From a checkpoint of a small transformer trained on Wikipedia: 475M tokens.
MLP neurons of a small language model. Each row is named by its layer, matrix (gate and up: input weights; down: output weights) and neuron, and shows model dimensions 0-191. Each number is 500 + 40 x the weight over its row's rms, rounded and kept within 0 to 999. Numbers have three digits each. A neuron's up and down rows have the sign that makes its largest values positive.
After each neuron's rows, "fires after" lists the tokens most often just before its 100 highest values on Wikipedia text that the model never trained on. A number after a token or word is its count.

L4.gate617:527434523508451485476434487498567536503462521506456574580525498515462537402509477476491468406546458528453442479469529522490559448597518532517489516506443470484470503476486509466488470565502483623513565461476433474550394473486543488448497477497509416462541478493576503552564462507462455510467493461498467494538474570523487511493449499459465546519480502527571421484438494475552547512472498498510503391514502567495462523516443512471516592484516504433597505544461472521467485485538476530510525528537417530477506457491512430524484525503538493480545539507474478525458494536479507478
L4.up617:566529507542420435529456530464566571541491514514478527521519442410466501478543502509503522501491519550565460570458503530537521568555526475532444566569524462569501452483496526504477530512558472522496457475494491588546506467451473462511483498600533464510481491521501504534513486492530521493555463509485519526485469517525478545556566459515577482506448504525513462510474489503427508553496443588476492455499525516511542596576439360536453514527490504547537485466553533479529545470438481556500523557507539490481503476483556551471509499550548493525448523590549496440492485563496553533
L4.down617:490452535439496556445536473537433492453508449439560469434460587476499507602549510473521534484517493491578527508478451517449457448450454531561493509470524509519623440516475550567516439422510463468504516508477540479448572446495456468420512528509515485509496519493463489515465465501539507474546529543572494497485472451460493480521474556614505505476567535500472493517498500550515471530541536482476487503423462457527548463516535556500541481485459508534500580492450453490632521502561490482510471486443523512549512531480467496513452495449445498499471529402509479508509441437495499476
fires after: "=" 55, " same" 5

L7.gate166:473479461544498557540530521513493455531492474520509486539456448514483547559568476423506495539461566402478510531492501553463504493466506541467552506531464605546575515522470534493480421596473443498456484493596481514544439515495538518492473560447475541527460486542543508434568553514550533447472513552485510532537487525555487568484494443541493503501484461480538493564543521505524404502405519520544506499444503473532486492430521562580498479519477453511487527487477445504467501516505455502514508527520455450529513477470497541519535554462418489537563551553500520555564518428503401511
L7.up166:507553500378448508434531529482509451521506510568511567486435507501511528526509546481454465547445444503580476501493569509483487547526457458519436534576479480557534484522475466425505454533544512517473496502522409557444455436520525484472533543433575505472449483507512517432467491543509470522528528555465512426540429392513515551474507500538533555563430502521419580533500528501532515557504577496524485420560470482477459456462482424465540549481508511444498498490495539440491446552566478513483485482552479506429460475528540492505491518501488521533480499474455541521556499509462494522
L7.down166:468480409549495504510446547453485466550492496476524493473437385503480493509544530493440425505451520441437488455485467525456526500498454574485458465414471518529539437607467608537440417561473517483462534490522420518544495515458481468458488543505444531463515477554500444487471484482578572439490465529543552493535541561522487495503533521522495425482505518491562490526511518506506468506451538462473514456476475497475516453484540542501501521499436467491484493551471446526412490451502441485515489515526472436508555552483489516578465504517510508572501499533507503540534496445501394430
fires after: " the" 23, " a" 19, " an" 9, "  " 9, " \"" 6

L3.gate383:498533544461449507562395539496447409537520456546527469546511555502554423450533506472491485531463589484472506548512477492554533556484543468520520515528522415465550491516508562521484446596457463535465471434486428490473503443511491496518506474483496451542466505557563514521485494452477521490458502550445488451473554566419519452449573569441491597525516513476498498494466530536588475514471509446561493486525487552506451484519440503494472475489470502523498494505519480577487452502490547493561490451504449466493493457572500441551533542491456516488541518511475558506410564457436496480
L3.up383:475404488487573547444564459486497544478379421531533508451486451455505572491463530447480464491461460504459464486541490526465465532547516578536469502501551477569482516510444506462450550492432483467545557480549491500503439511540510534521509455482500467541524525446527510464433529490450530509596466506531496539480490539512484457517441491439470531530459501475478491560480479477493484465506526497506527599469506621496450496553554382485470537516510503517441527433537529442493481501436482551496522502519455496504543480520539469426496464427450479501480522467433565469500469549533546506
L3.down383:490501491558502468495568502511461474502477444496571513496503497476548562521503500480445486474511492452512506490550511627499460571580508549592462525578468518541474547478453550536426545520440526516516507501507478491518465493537581596532549472474510455509474531485511527469453496495525529487531531491498443494443432515430433425478492502498508601539461530512451529550460442510472499537459483473555462482513496476475523519492484492476481433592559449578435530525475445480482510506449458488464531505562462518452467453486472457453509520442456499525480553458352529542493491525507509497
fires after: "." 88, "," 12

L4.gate119:531474548504454523516425456479540487419447522457478522496542524488504541490459518445486504529541446508485477498473477586484554548574572539369510494518539533475522452489470490442512420465452502502526567520450551514547423501434476526517489466486453457507547561457532486530554519454442572589551466469444480562484484515542582472563489533497489506476534478486473544516489458459489536473457496446466505496498506569453459432464566559449499443518466590525556468520529508486503475481531517526540507526473461504476501545517422531499462497453471511465517444467477525481472559467407452468
L4.up119:538471475502487522508460508532536497462461478515527558528499498502511483496497479512561525491499454554497474571535429418550458546562514486472507454485537434509526442510524435501565501486492517483503518489547507514545474505529487452549574469540483471470526434443511448504449573500575476513537505558511571608512475490557431558459487581504559495521579562504425408448473427438536487431522472516499513503518516525533493563537486494452471536500484488418396422536469465517481467427510495519540496522474463447446484508527467517538576548546498487550469551487543484535521517476437535553
L4.down119:466495441462526480442520520494483512504546481598544535416499451499526431499520516534482525536493546408465543513513525535561480532500489579513550538539473476553482537523500502554462497435519501421534518516507466479491536508566574518484488468451514571535520471504481576535502486523513519495436475538549497413497484454509556386538497468482473489553562512396523449463508601573428424538553555473538522516477549491554491490501445476527540500540454537521453500526514535447486520555443489481479518455563558485560525540512527461511475527581497536556508458499464457549466455498494472510
fires after: "\n\n" 30, "=" 19, "\n" 9, "F" 7

L2.gate530:465515487494485532514517542453486409502485508482496480512542544568530483558550448469488562461444500537566497547527472504476523430466515439506542549603519482543432475463519476488498505459476458455512521565485530491550451505498527596512498516494568524484604567477537537547527475410520456490462480503510514502509522504528497516511542589496484494505531480530481397476551456606548513566572523454590505442488603507496453556521484571478499413518472501444531492519551516497520504519479480430545496502542501425489517470506505430551495504486506543487517466557471488501503534451531444546
L2.up530:465530440455442460508528565497535477473508529494437493507589503549489468549596450525437486506460447502531515583520492540529487446520489429567498540524540491487462476541515482507471550413472521511546492497488556534478545469518547579518527561525567503467557562397436539488510541503485481528495506483535483512552497464537525556545492538425484470532541474503501464465548490561498522529591497455570480419488601511526438532556490519456487459552419498476496469483494489455527568574536539480526535519503479463507470492500578494553505466468551552513534514558508431551533491459497472523
L2.down530:525486481505528464517469521580529512573510489493481462595439528533505511516520579498506576526509486477518543501485472496478464537487469586554461465557491509427514543512510549466521569506517594532557452459529437537499491496462572383602543496463475547518476487566472473500521545473545485478495508514532440483540524463502493489501417460510559458540482484470522479448499504500472481398576536504489478447539487487523525477541536479517524556464501506482441522501499561530509524474514462496531503574530490482514451526397538533423510452568499540441497493562485557543397539509470455453
fires after: "-" 60

L8.gate436:505492496535433521550454504530537503486444504498427582531535532544510483580521454529392476542491578502447566453498471466571591479537525509409501501478502531507581524517525491531481423475459513519465445457517513522534439408523499518499489475534575537515471441537514463433499425462472553400491507539486490404499534533474508528534537537495363532469483461483502431467514508532471536490434541531516500518483450525501495462477462527548448490504437535460478446476462474577542527481470507483508499500523496539485497466508490513532528510489515474441518482559474422467485502454455514434
L8.up436:523459462448550485480489533497572515504498452602521484502521532503551576525488495504481517540421498573478559554434505536487457487507580586470457472481477483401555499512500457533452599481501493502478483477465499394452482488528491452491544504503560494504521448489462516430543556483562512492529507530545471518489529539506475492474558441577556475507509453540443507457483451491451572503465527529502510505444598483492472506484531457486417421526523442502482567497488452519464509530496544557465537492460493489442493456566496479419488486552573518442531466478506453491435456433477506491
L8.down436:525545460551553540437524554491502493463500525478494573455457454483482514507518475511446522575490639518460509409513469504478515496492496536457493505446487442450513444531558507575525524473507534490575449559499457485547552474490507537584523460478473500411573599457500536446514498465561460515473528485473439495439452443492503513483567430507504482529477516511425468525479531490482424485520454484515490457469556510504562534506454453576531526446453534442441476525520480535527523491457501436472509482460516520558579462572444520424488486464496444515521532466508477472537447482482481484
fires after: " the" 28, "s" 10, " his" 7, " el" 4, " a" 4

L7.gate40:477526551523456550532432553460537497573538493454458553529517472434571498479481459462459459489457515571529521457465428494518459504480583513557539589467493483462550510444446450466466439498508488486476484543451502447523403405517481517492494495510483508509439469546503453460519533446565514501504471587449508469526515510533487470590535524576482507417524449528482488512488495505440480436551501488471429484436449504468574468443427465540532546494467444523507468505485543520533555522467487458421463438504479515526468455471564486483447540498483485493505537537513440477535482526413498513
L7.up40:504519490491488519468564509514512567469611483440412525494502451552518498486500455504542509480535543468494565428462449441556466493506522486488589481548481561465506541507514485431483482463547539390532482512488508468524454513476484570486434484465469522524441456484529589540576482457458458539473514455489469490504507470475514523470511493439427449492436552595560554512468423404457509520490490559470510490501524476505614421427505517497538481501462457516581504527443464470522498520505512455522465491469545504490493476502489522482480497481589456527491441502494528491543485446513436535
L7.down40:503530544445536570486417486492486443582519530526556450446450534515446477527451479550500483556511452546476494493504485474483482577471449562499451412458497537500494427506520541484440492502466535502524474499490510472493478533475511476481464507488528559542444622559484493469534492527544467528550519486463492474404579524513486524501468493558515501415460532482463437482477538472488489441525522557490455528517570465501496518520462552543516507498461503426469469550526407521470515524486553537501534429428436471503544541442482547451514529433402513524545463471461488484503563489409458487
fires after: " the" 47, "s" 4, " The" 4

L3.gate757:508470492484508517499550472495517464502540466469518528480509488500553546483552531548512514518502512508540423464495502486469500466506462546448426499467459554520515566486547474426586486432495478526519447502516522488498477539536465502425452502521467491428502468563392580396488497513587441479525479415536467458544467403523548518591492520526503490448483514502440535537497528545485497516544520497519455549564515459463521522425471501494520472497503404515547487541587480557458546558510544536490446502425511538445477432482436461517466456556529463502460468481449514530496551515509499586
L3.up757:502526533458429498530447477444474572462507504515538529414491503550493469530489488570500496405446549474480465534521504496490458488558498557481466555565412503524483521444464498466514456510491459518493489526528539505585453469461483554452486492468591457555493499504520521525561509469543488489484489479493518538415474447545569515625529473490482582418430552533463530441505545514571488529514476470467527515530554473503561462436473496512522536491496434566516514534551506462479507437547526544493497455531553504489546545507498508494462506483456452474550553473509439462456463614517525452
L3.down757:523518557402492503568482502555513490515446507483383536541506497496469500506433490486494454543527493498529494477483514496509562475482546430492569518469513441515547480478481510567409471565536473479488507487468527508544499454477488517574551440515558529412544564460558465548448566495463514585469493461511505499450538520500484524461511546496560508449466561466568495435542582515440510478515479548536566499514542516438462524489475428472488483443545452509408496454384474463504508504491518501518525523563514534479501512522536512457572570443483526536552496518497445520540553548497494459
fires after: "-" 41, " Fu" 5, " Bu" 4, "'" 4

L8.gate232:494538538523490478456466427476551601545550505565493460498596549509566514473470529426548467463482499572490428463442495546451510505500476485471518560464540608526486526434460469535481459499451459573505497532481518430478472504486546484490500442543548395525476552484465508489543517417463513504484522515474448512457556517505478420541506508459433584401474507563548523500529550440489477500494567502531418506479508477497464490452496450576472436481545486524540508536573512478444498512490470463456514479558520510443461488465505486554515464508499468491491574526503547497520508516445485481
L8.up232:489463494465522454511494573521527543491480439527550454443547513568540528528480536517491446577493462485512529510457431505502512515424451490544479399456500569481584512552488474488403524544510505461601518496472480492508488504491546490541502506482520472508518473544538536520525557496486485541540515465514528431454519561469508490491513449562506468457471498491500535506469405452526532481549461553532493455444549446508490440593472532477537492580481494408445510458492491497526494512533427523529453448505474419505460470550560479453501457559523585557503571502472516511537437531464447426
L8.down232:502457434458535482439485501481497534553507501474568496463493522541511525504470463419506432571486586532517556437478513516507519507512514447497517503487522544539470493498478476574516433472485464504501519483423528551527517458485671488452453481520509522454505495464501487608496536510477485431484490575503477483495511445457514474519501494498478553464563439579480509537487576517602499449524508482477497505497545452545469501475438477494519493431553426469529498508452556497534473449488472513509512528489508494448508486476453505583505579475479499502555525479651467507563559472479498526
fires after: " of" 26, " the" 20, " The" 9, "'" 7, " their" 4

L8.gate67:417488528506558587510495545493572463544537512532535494488495435516495534508461516524438485561501524485462498492528481464522578474523484497466468543458463535437509446457508474455492421506536469590470546539488577413516512463481517462486459520502483519457468482422521616427500527521521470516476494509473486443431529539544514524589495541529457525492474482485458530538432486472443444520514465436549477437449551450522479451564519524462500550506453453555526480542449455565480540592472492558496481488519477460515561417539522455425513503478477523448571486456499473543485511457494503471
L8.up67:529526441384471486510569561527559477519567531507479473484458510532512471506484530551469460519479552489439495469541478452529467502534475567472437423445453531519518514527531561551493438509519482504531486527435484551508527499479493547509511485491490493490529570544476611492476430417471454475591469457462471537524524490476466526527525468559392526508441497497591531571408492513532519495517478526508448532474558604477525481540506530487462462453438510493507478575481439471483516498513498490480486501458438455465487435470510545523554476451520449479517543508466552439485497512490533413
L8.down67:500555522499445541509523532501466504479557607483532572547493501472483491452532490497446487480468436517529533492515523495476552459499546490522508570427523524473444473509464503476455442499522527494463498517506533475488539438463426446513537451539452572558515517419497488462471407425535527537490477462444415446448500520562487506540524491515441478442492507483366539509497476481461532490507597512521501464469516455521560495618493545556570531509464474470397507458455462491565466517523526463478495481539513525502552527523503476394482540467503427499514492493460495541522542467474487481
fires after: " the" 33, "s" 8, " an" 5, " a" 5, " most" 4

L3.gate71:513541549472496498529465536549487519510485510527497457517507467534484565492462594398442528476468477454539497519540480513499485500531580504426482510528465482557444549520540503490504487572470506482559496474508526498424492453460506516513534512473527503496534529446462503448463468538488449458519590504594552486489472600550474586558576554484473498576495438530506443452524528513485565510540547487510506524466496428504482506440454518495455508475374473520466515444522504517544494564549404470528527540464476457577516443507490477543526523531415481529546569540524543529465494493464490537
L3.up71:516511482529524516500488507523456468501512498490522521480481493455434546489497533446398419537483421490498522586488507584502519446543492450520511451554514440524540540509510503491542496532519487493535462553543448530489532498474412437539545472517490508448590530546470521529401504462445581504525491528543514532545523466511551609566497488440489466460548503545502454488481644485490474538501493453455550455526503488510468515444461578460470451511421561417545534525530521482492521527510523511514520508515531517481521526503444514522531513508568478548491500610480522522461459444440514534
L3.down71:485484466527526511466541509459468403487489460451572560512485535476494491476486463505432537506532476511480498554507482536559541534500513502532481419528498513528510474485499514556526578503513532494534456567550552525532450542451421520518496475500486526498587511540487546489407492547520543452457554544540463513467524508523528536511442488519476498514485460555467438574544596503366437556540507510450501509508426571447491438468501549533534551473472548483561571499532466447510517478415496493491512466511515500532506578493467497515510531496548466583573531552468424527505439438490477529
fires after: "  " 56, "-" 10, " du" 5

L3.gate544:398504523466543516519526411440499480517468549520441503554590482515546492508500585504461507458472526519508537556494518488465503520481536420479487462582458525511460544522488504503483498516414459460478505509506601427533529425456496494514502570478563488485514538537463479516502492413463473462469460497516532599549532518503464485488498490483441529479575508539483402510568522453465473520502454499513431523406571477483539465482448534557528503515489561463549451423547481481495486538497463462509447527471479473497429539516485445581555542472453448431456539501508516508489467496532461506
L3.up544:419467484442477463494548557475483545454431526503452468572594508496499450559615538482529488433477493526525526554489488440561509533443541439527453485523493448500432547578507510480477528477550483454567471483577469510536481517507475480451552442493562462512477520479481504520497447547502533510536483459526512536518517486525458485489499509460446430501530470566487500537546522481466473549577489562573558482481508541523556466515503515545555529520464440456497431428542528522427538514552524527542489571414515568517503545551500542464539536507524528476516475509534490451490514484589448455
L3.down544:514505471542492479531490588499443572489590512458557526514456542460481436518503450522537503531480464411505505447525546508478424544536413552561519548517479495545469561497450578519487503512583408520520509505502385559483515459503478503474465469504465539452467447476472507518441485644526469503488464517470493483443530480475493530544467525479551459462494483470457535541517486549505562473481558502509612504582472472530527553515512493474535535515506453479477531539443497498487505492498522541481582537480479525485495474456505551409521512551496519512550446493437509442458490515532474450
fires after: "|" 17, "-" 12, "–" 9, "'" 7, "g" 4, "ti" 4

L7.gate664:542513497512450483497449467497522479571486499532480489510446513434509505542461519395518417473476582486466454452536534541417493478513490530484501514435511575513404545477514502534496468591453510512500508482511439486481553584506541584493440537463535498552497443510497464469494449520543459553520500512424497492553521548485431550525469468486512531513428481522404604537491449488493527500470558490487505449513469471493503539549500535519514548438559474562527472478524548528486514449515530424572517450518496491541495499487539434458557525480497418439513610525508493561531514513485509483
L7.up664:473534489482524490442473527467532540443533474501437466506469568523472500490502554480536486497563472486580567542464422475521482476420501509456521568481493510499591570560515545451504483462489470512500512501522519590478499473483510499525486446506510453564516488509514523474519472513518480519571514510479495561464478410413456528530539560512494513478460459503433560489542551507524429467471460560473551407493480426532499517572545509537557496542557508456456487417460518528555474519514486549523495557560555473512547427506497559445454562507523478454467469378476517512532506492550568534
L7.down664:507473462465467525530520494441508503505456491484578458527479466523501511460542513519490474494512464553412496502518540524510578547492487484429502411500518477555460454463474472553536482517458516481552463504524527503539461478507493450504526439531407478465495485502540484554505570460474540486464457473480577477569571469511497542537462501519429454505534458491459548529478465484531482462530482554476471503465536584509562505461522530492483466470470477504588509536570486474433409486468519577452472519518468545549495610456531379513471491477550562477562548518531442535462482451446574570
fires after: " the" 43, "-" 13, " to" 4

L3.gate289:490467465450528434429572495488457461448472454513455465588472498426520501517528499510500448464468494460489533522474506486576451587499519610452491506524508538448547505491530538555502488492430519544513437469555468549501534434446500436534478474500524460510484512529529479511534502455451494552447494483511485456482536569497483535483488525463479547471515438553529522551420542505516422405544468515532448512504531581460577444452450390488525553512528454508484510473462529528501541493528491550510546510476466500466416526520492482538524524468581500417471540540527573491510460491560462516
L3.up289:492520528500546498478503485479526510484569450523603482528513518530450422437533511573456531494517460547430473504517575542525545529532457504500443459554499548558459534519466578431558513466551481521479541431513537521484561471469412497516511519509465537536543464526481544511597543514486577419477550516548504464496473503502562479530509487464491540503523488457449462510557501509466491547542477497499499413515429489613522459484583551549469516549406582549578492513524461467491474516479521475502479539553537449495491527448494545477480485482548531456537521522533526507497485434489540560
L3.down289:531540567526509480503451499505504490506515596502394521514513498536502481545451502473555496511548553445538451462461487401520445472447559435512494482427543503479508481469481516475467508516481508533509567471502477458491487554579569509505494507514556467495493522563491474526415469468524453590546475513457551467512512480512441461512467545526487462502484510499496492392502550530464542485480526480515508559451526482383540567532454566508500529456559474507417564477538540462522495461477540480469550484479513546530579475564439497572487533485426508583457518456480435487524506556534459499
fires after: "'" 54, " Th" 5, " Exp" 4

L11.gate380:512517485519557531523526523523451544494490529492543434457551574460463463478476478432558479533477540579488525495507414516429551527482492498479517512550518479502529462513468471518452496500552428506503492473547434517532509444473515489523448489454467445532449477526518502486493528452532504532586592485471505511524488514522483513531604488465475527465483442465443518520451532511391491474507507471453494547501500452496534490476516539552445513438479434505549446510546376575480478529374499472489491502476468484522522451528534534411532522477467459421486557496528528497495509382430529488
L11.up380:554591533445484577513586467458485494503528527476506536430511517524475543563503552420494484412519521524480495490514500552491448494493544495569441590539482475483527537506543566473518465524490476497429530478480573477527530519487519514489498589507464600414498480539476573459467549587424541477578471507497524472495528604527462496534501526532454448611427435514418524524523446517478470448545477486472500401466506465503477419491489487500505548550463519497496493508509479545470497509527509494546507496514477532523491541466478531510507469571538466481482450478495547518486478503443480523
L11.down380:555490519492477480520411507571536511542485528486644475399500483466516452490520530585511398567567462554495491528506493547456457515468509492500452467491477582472484521483534504451508575505488457499463511520488475491435426513495544518461514521493500507497493512467552412486526470542528530534477483515475449494453455517525543455514562584471464479476483530472428410490449506585473449488500469460440463444478462479498520461476519552551448480574512488549530531525443474519451500511455482483516446418538556539474530479534514490450515460505498538501492506560620467517502542458525497492
fires after: " the" 24, "s" 12, " his" 9, "-" 9, " a" 6, " its" 5

L6.gate619:532587467499514434482481448485555477409590545484485444452467494485461541442548530523517465514472499500531526560577518481463486538585534493529479476497601485478441481516549523500484547495529557496480521479426467446589504518506479522482481472489496466466500543453454493496480505494483531436493488499556468582513469555542460559479473468527426453509515457474535468537506518499549479516509491509484595530478507517486429459438409487485498518550515471539529387490523521510490464549478431486408518554439470600456498509517460509601459536518547465454512524454495512498497500564474465471
L6.up619:525498502448549521555455474474456546433463520495533499464498538489488518536523524473558551531462546451428546439508518445484547477592406513490522444494503510560462482497466453521411483576517486553524505490576447475492414496538570538484503474477490466464496524505553527487523492504468491511508407459467564518480423443451551550447478468533529485459487499485515419515421509437509524524416482545484547480559511458544522553478483459545452463528508562445507507482542480461465532465418438525495542427562488539526545513489546562511488497512442538503523541529523488442563467561459516467
L6.down619:473505455458496540502573445509547528474542475558538514519499546417517445522510560540537534516507377514558453494504503470501474448381509512444530522477466481562513477489491509425505477503480521494557536502559566416439498632493415528544477505488565534552475556460504527468474450490489501517500450446477447477556522449486544476456557499487503532465516438475509469501488546493492444539437526502485493465538511489545539514488504516480532496551451530431557447508457517524514495518478560450485429420551426510491575506482510516527451564513513516461490564510513469545482525444450512561
fires after: "=" 58, " O" 7, " season" 4

L3.gate515:544452428460610494526493476456481486542472549469512520526623467500507492553482459513520512516550465523487505468554521531536554393562494551432467518522492507500371502427563482539462460458488448517475530539457485440487504511450503446477490565552536530492547504536487476471508476444517419589455557450531495557513543450524470548485518578477553450455498465497512516568492468514513483460470505432442483592537507446503525472481591496561530461486514428485447479494465448515439492495518528525492426537474522558468478518465485536516487491479469507436472501526522463486520494474481519492
L3.up515:518469448451441555509541571505468539596532585483538525530552532433533466488518475556532469518427486464534543453573495513482500505487567488536446463528517547510483476510467438510513539481526544442489508511483437496555509544443521572544523504474556445448560496480448410552468483554551513363430508505569515505546535536476536422574560495538487452469511510456503481469499462520433513472531458480544501536449498498490485531548477548440528505474422474490475494473527514528501503573533493461469523499586474477536519452506506527559518506476462575500498514542528446527438514532478457460
L3.down515:407515438525463419469440508543444533499523466451481456487507495522530500502528565405455470474503567517573532535543483549448443473439474466513509526477529433548587539537497592475554535487570571462510518532503501544503533518536545510562508573451472482529480497450515508481476526477431543473571434471477430461533512500446545541478494518457482492516590524579427440479543532483494474456519522486480467484490516479591497524475475534546484510422439533472505584476515514557550557499507483570436509455534515501511528472465501496486505522546466493579491451492532550491507560497511490525
fires after: "-" 47, "de" 4

L5.gate176:408533492499499566507457581470442451462549475552482425441513491494584434542506545410449488456459532498444469535446525502494535469531482458561549416528519511436519471555509499473463468540458473600455473485515470503536484527526504490467548437501531478484481428474532507450488549509474429492496528537469523449467496542489453509522512486523534560561423522514469551493504508538500496482459483481536513511470482519457488491549441418585471497412520452482502510480523476538552474534459448459482527432524477558501502417523441441474599507471515569485537434511478511501445502505433480493
L5.up176:458522469425444537560464522524425476412452475502489526479485511505492521478641563424444446489484484476502499518415490552513483526460518548513497425568450519495511479515508524438441476523495522568455446470550473553512542537514433442520560500506485522502522449493480535492532582565506466498582504495456505517499538510480529512549498601484510456581477544603522507524518504582547498538482439525497533511549577535527452454500423482527523561518530527479473533443518520510477509519521480551446557466458497507569460483521515497445507469500503558437502509488535507465433470491494464538
L5.down176:461560500462449496593488501553467454462463505476559529453521552486527559474640512496473462497462471517499533526475531537485462550518498542500544429493437495500497459490480518502487447542468518535498498473507536493516507528521342491517562545486540547497505520536469557522474550535516474511502442493555511519451503553504464497534497549461438524607445537542513465499513542491524492507537441536478504501541595524513478477492486513514510540487469560460454554475518531479404479453540457524473530519451456433546492460510553514493487496510489561436484509508647501415470467481501533558
fires after: " |" 38, " the" 16, "\n" 15, " to" 4

L7.gate662:442541495414431528539444482485460403557594467443481510578536518488569446484489519441457490491493567476555470473417526468502514467518511479527509479520547502478619449461450547490502445489538439476468528581440484480475508497454511477508511488531476449486462446457495471444542574484524495549570478489406545500524487515532521502547536619533509500544525525530531512441548506534494511480526439445476476474501527517455546533533471468503466549455558545504492419521462482541560492511504562527529485463521590460537507515532501506491530531528520468539513584498525504542557485490523461537
L7.up662:473529448484463485549498482520475436561430477517473500552445462411498423505441426474541464505438510473537479466503563537576510439504432525521552511488547490492570459546461569540497450513429516476509566458470524466513528496487494508502509452544484490549593463485475484445440535486496475481538503509498502544500501418471489492464538503467493484416501499465488471492551497510489427479469553546455539447495414464527403466568520555548494406461548563511502465511527583505492509457448447493512518513506521492474501483439532468516504497512607419534490487487464494461518493532427424531
L7.down662:538485490498534538524507414520497448513495462522430465509518482516506525475473457453501472551503456536508453481513544520590499517443527523558470483524557468521543505437535535575505519504494481472522485467463497429509469540465519467470448478520451446424576520472478501464561555529477421451493479465529494543514564468506491571500519502566519463464577474610480483412512489486433500465485506530505486466513509546494443500445570492522473469507469438500514462480544474502514523448496425575414461499525556511551432551471443411474448462568451485577467547477516530531475553476496420433
fires after: "-" 28, " (" 25, "|" 19, " \"" 9

L2.gate363:472540452492529423550509510524503404521518492449453491543518473545478575436536496517518452485456540507465531458531453524499507492462601528549467530513467532536482470521590507504441455559558406510464526451542556493526501541563465505564483424453484416479481498456537512528538525409553559506424470534555511557521498531480462523502539501431467551511507589496422457551500464489520531432509419486517490525547493544536562485462488540511519483484497462460512482480539535521445486513562488528504526441495475472441478570564532494536456484518489507501564584473541460450551490516526523475
L2.up363:559471497480511486500444551569553518452454476554501514537452461462466542485492480462559518397523403462419532473560485479555511532582503497513491388505540451486481495525443520490436488556521463459514583508508524512525502483494477553482559503538501491529489472485551387566476505477499505526566450579498510494517451533522558483568501565454477456482505522461492489532496542472460589474422490523505432540483487491543489475574504537581492519540539536518494513532397458507493524426477511496500478449459452430470505447473532453454493543548481510557506527526531486489467514467482514433
L2.down363:522505527463482504470462471400490531470573513537526458483550528428576393507524527513528532551501498514533484535473509502464465491504495499432543534517538491515551557483442589458549473496460522491497471542419462403495448510482563478462491567501510548522547474524422621440531572509468420484480521439480434468496503396522504458462528430568542474463502456547513521444488511498535472554527518459484529444494459454474507508467540490486528530514466538491502471515544485502574459512472462460515470526488525522587511505445474443589498541503515520488458460492429529547475526517472460517
fires after: "=" 88, "." 9

L3.gate210:591496499454520501476458479512497508510568540476475432493546451497422451463487446505509484572532579465545442519533506461475482424513497472459562565482490531522506544517507412525510529443463521395517476512505558438514453455471510509498557537507477492433540575442465539518490496477518496447502468515587515459499522529539518518578504510582469441480462451436535421488574467519520535507515464512516509418457534459540531530499512541503440415522517501478495471528487456454444474506489474433475407542494463550518545472473470472494593493534494479488513508517508477604546455484540461473
L3.up210:427541463559523570448502451445507413510439436524458466558461509530486504519532545476507512457510496475496447529519436531461431474621473540413539507483402482575479464490488463507508527485488505419545507492475529466483448511492465542485573523482505549502399534421494465487487503520533509498529479486485547494501513452480401527532542548519489478504478466469489539478516489525489499525436512505590437506481583550479532546476489561464528502517520437498458462473458489526460490500498463489497441487466526532573473476470629478439508471503495532439555430502506508492416519499534462472
L3.down210:490496473527481526534479537557458537481521490446386486536509502482457485503506466444520491520491532442464526509516466582464483519429495552511476471517566438545492493530527473509482483437531540527487543486522451515513563503486630461523441526434441448531509541566450495521479495475567399551551455514489408468485470479542552518449468488509466523493535522546508523478523509559475531533560580526475530461461505388412449508504471406473492512507465442524550454499554518526578506451461572499505550537457487488483503519475516586501474505544540451467535440479460499475547489507506457505
fires after: "|" 26, "-" 22, "rib" 6, "Personal" 5, "Track" 4

L8.gate255:487496505504412529521526507448544496555524521421527479517530475464547574492522539476516385543531513495550478576481486507489481482550512400513496578512509494502468505453523496527486481485481450498538501490468431501580498520542520481541556477435483527469441470478433460544465500458507447489500534464496532515569483489536511563573518528512495461527510478519445441466510595479493476538484500472497558503539513514463496500394442508528474431420396526546566553477522465506571462499518470469399510541502527462513525433501546516499514587531488463434533470450438511541491575446520476505
L8.up255:427506466487521461455525521510554510524512522516515454533532488466538563522516556475516463593494509507547413561533497434507491500533466536525418454485545529452486509498465545549559445489466490502569515522465540518580531483457497549508525512509523520487496495410434457482486471547500529471577462445590563506543523461497487512521622487520443412486485494498435449465524551504465424491473503509518474509480498478478453524487513528591537502495461546585551483458527520439488560546431497475489493518480528581521481460499519537475421455520480476469448462467535577568496465452551457458
L8.down255:447509503478530468496485518530471526501522533529522444516418529498489465507545529480508465555461447506450553489533504458508553510541487546553514458482492557449429535493460417520469484415503518495535466498438506480577586461469583514501510582501461445528452556538498482527531492493429512479542429466600415442523574474469559473454482430467520451522516535497464470484427511473511450493565422497496504469454439449582461562456520511542481574466565494494501469470519518460507542506447460507456530501497487461523417480478423561489497453471498527489543508533458535518438477532500560529
fires after: "-" 35, "rib" 6, "uted" 6, " Release" 6, " Music" 4